{
  "num_key_value_heads": 10,
  "positions": "learned",
  "init": "normal"
}
MLP neurons of a small language model. Each row is named by its layer, matrix (up: input weights) and neuron, and shows model dimensions 400-527. Each number is 128 + 32 x the weight over its row's rms, rounded and kept within 0 to 255. Numbers have three digits each.
After each neuron's rows, "fires in" lists the words (lower case) most often at its 100 highest values on Wikipedia text that the model never trained on.

L3.up1306:085177155161124091136143096139117131161165098128110137146126125058104102164087068167105089126132073095177153161086132107145083183122105144135166113123169146133090092152109117155123103129136147145168089149181165169157125117120145213170124159166126132126186163099156157148112140120089080055114114100182166120106200159127126080085117151163120178128182181122124131115121117113115106156110
fires in: "of", "under", "along"

L7.up1385:095113150117080157074166126141117098122106162140168117154114107150129105084128169147149079151094118111192101135066075173189078166180073177114188126124147152143130191114110152170058031119160157134130106123115084127126106094160097105141156117136109100174152129120085085093132141111105062123128157160126149114162133129120113064090110186113145114135116088138137126137135125089136149176138
fires in: "the", "s"

L3.up1674:100182166132072141169154107154143160172140091137110165132087132119101127072126114113106089055137124162131047072103167124119106103110124115081123116161102104143131154146133114156154047145118159114144123132103198129097107116071095140144129137127130145164187046123133187132070164053115138101111170104164114104077073078100091115149158154068115176161069170135091193125133111163150134120123
fires in: "that", "than", "states", "around"

L7.up1125:139088064146123099057121176087093095111143103120178101127086145126131114119142139141142151066081099132157163133110092112121091093098145108177132211079085064104105088113132147122137142148100091065139114121068185136147127128151156118114127113115143111108157153133158153176168099156116044166152132171137152070201155144123111154126157059155103104125105159111128069131200103119164151103085
fires in: "his", "s", "her"

L3.up1797:153090110106187071150084113084135141161112182134125096097102091073134106116108132130124152087137194193095132121153047095173145090125140147131127113149058140134171158170081105111129149125180134149078107077075116104132128091143125146161149199127100157124123107097155156130138113169136086105148172146093153146100126110158132146143098100130163104164125161166137091157096173123183105117138
fires in: "which", "filipescu", "though"

L6.up1284:137166119176152124105109109081171113192166183128123144128116132130125080106070128149166148122143132118098170102111114128112119129104157103130108121075133109116115130112170093168144169145125175105158100101161168065100139108146114101109145178119122099131106115128130157168120139118094091169138207137104139122184161167112128069095174175139066133122122105158127168147131126136110138089182
fires in: "his", "her", "their", "s", "la"

L6.up64:109123116131136068041141147153159098113128134110089119124151115096183152082068087168147131122170061125129064159142199104130179194097130110122150140127169108146107093101135109122131164132138094144092167170142135106127147135118088121189198092142130111104082166155141089123065157094088171121102168100138159177211109062183134098121150079161134088139055121144137150149085125046093177042055
fires in: "as", "took", "won", "named", "take"

L6.up1578:067167194067097091132098049106163139110147096077087118132100083062133182128104136079071095084077151115095171168131103091136111072169126199129134085160095141159061163094216101157096126133086164175118150118142153072096134171158127178137104113130208155166184115111155125076083107094154176140158177164133129129150138163160151112141112119160158092157119103119132170188114129116140110090081
fires in: "united", "court", "university"

L7.up520:134156050167091066130141104143081151111113125126158125143128082125149238092179132119078167126091084164085139154093110132128152112153157097134104129124129163171099091093113087129167172127160127138123092121169082036145140147110051145094172098078163181091119143132115138184197149146077115096143081164162116069115110112133115065083106138158182145135120134179145128175123102166126132119087
fires in: "not", "be", "been", "notable", "being", "to"

L6.up284:122123147135135113133176163076160121070194084073092099103092132137098131133069074136153157091115156159143120136094162170188127160074120073148184165133082079173140139109136133150157115132151109125082170085134121131125123095122115132119146135206131170159120187105087137161155111124096122109095132110148092118114107134181111044088148133187134153161205117101158131079144202125145091174163
fires in: "the", "i", "they", "we"

L6.up1608:145132105149131103097121097176116138118100126141129082138122140130141138108081092146199087136113141120121136092127172117152098120169131151140145107127104174102124126128129095072114119162123160065092123109137137101119222114114046086140133151187169192067072119189146057091114115066119123148174172150164131134141145184145220154130096190117065127115109110154158099086146123122089167106120
fires in: "is", "not", "are", "keep", "s", "to"

L3.up1213:085116155203156107093127115126146141154110102218178123092202131136133158182125115137123141102128122161128141142116101200112155167168061121094136117114103187086161122147105155133144076129165191118141138079101119170157074149110134191131114117117112177139183133161143142155199123169139128119120182113082093151043157103177126150143104129142175169132066176096104142112083132157092120185133
fires in: "well", "of", "such", "who", "those", "there"

L6.up753:113129137099120175117161138066166154080170192116107132096076128158115115093104156104092216137162134080150136105132149125101162140158175113136115132090156208122086184118155113120178109140080155127069062085128138172136107128149064121149091077170130174133125156086104146157109143084090135138117140116127089109116120134086075042157102104125131170094105124147140094108120064128135077116164
fires in: "the", "two", "formerly", "four", "three", "other"

L3.up603:070095164170127098173143152147100172131143193130122086150124150227137129088137155142107146165122131148140126126147132132021113138149154097124160110172058081156111121114146083153092186088125105162119105109169109111147162080176127160124179121194099168102088112124129190125117106092112112159196178149127146148107165110144102134070181148145138138087150143101159091115142037079112171147123
fires in: "to", "the", "office", "photo"

L3.up1813:144149158116120149073123098106104105132140170160171129214134131092179182167127117174117116104117115150113124098143126128093094120145158156134123175108127106086134160144154141086156113152148078127144117089145132133109125163144121120157115158161161160076114170102114168124159113180117102097153130143190126166105147175117144198132159157143163135151145150151155178144057117095188144150102
fires in: "up", "him", "me", "out", "it"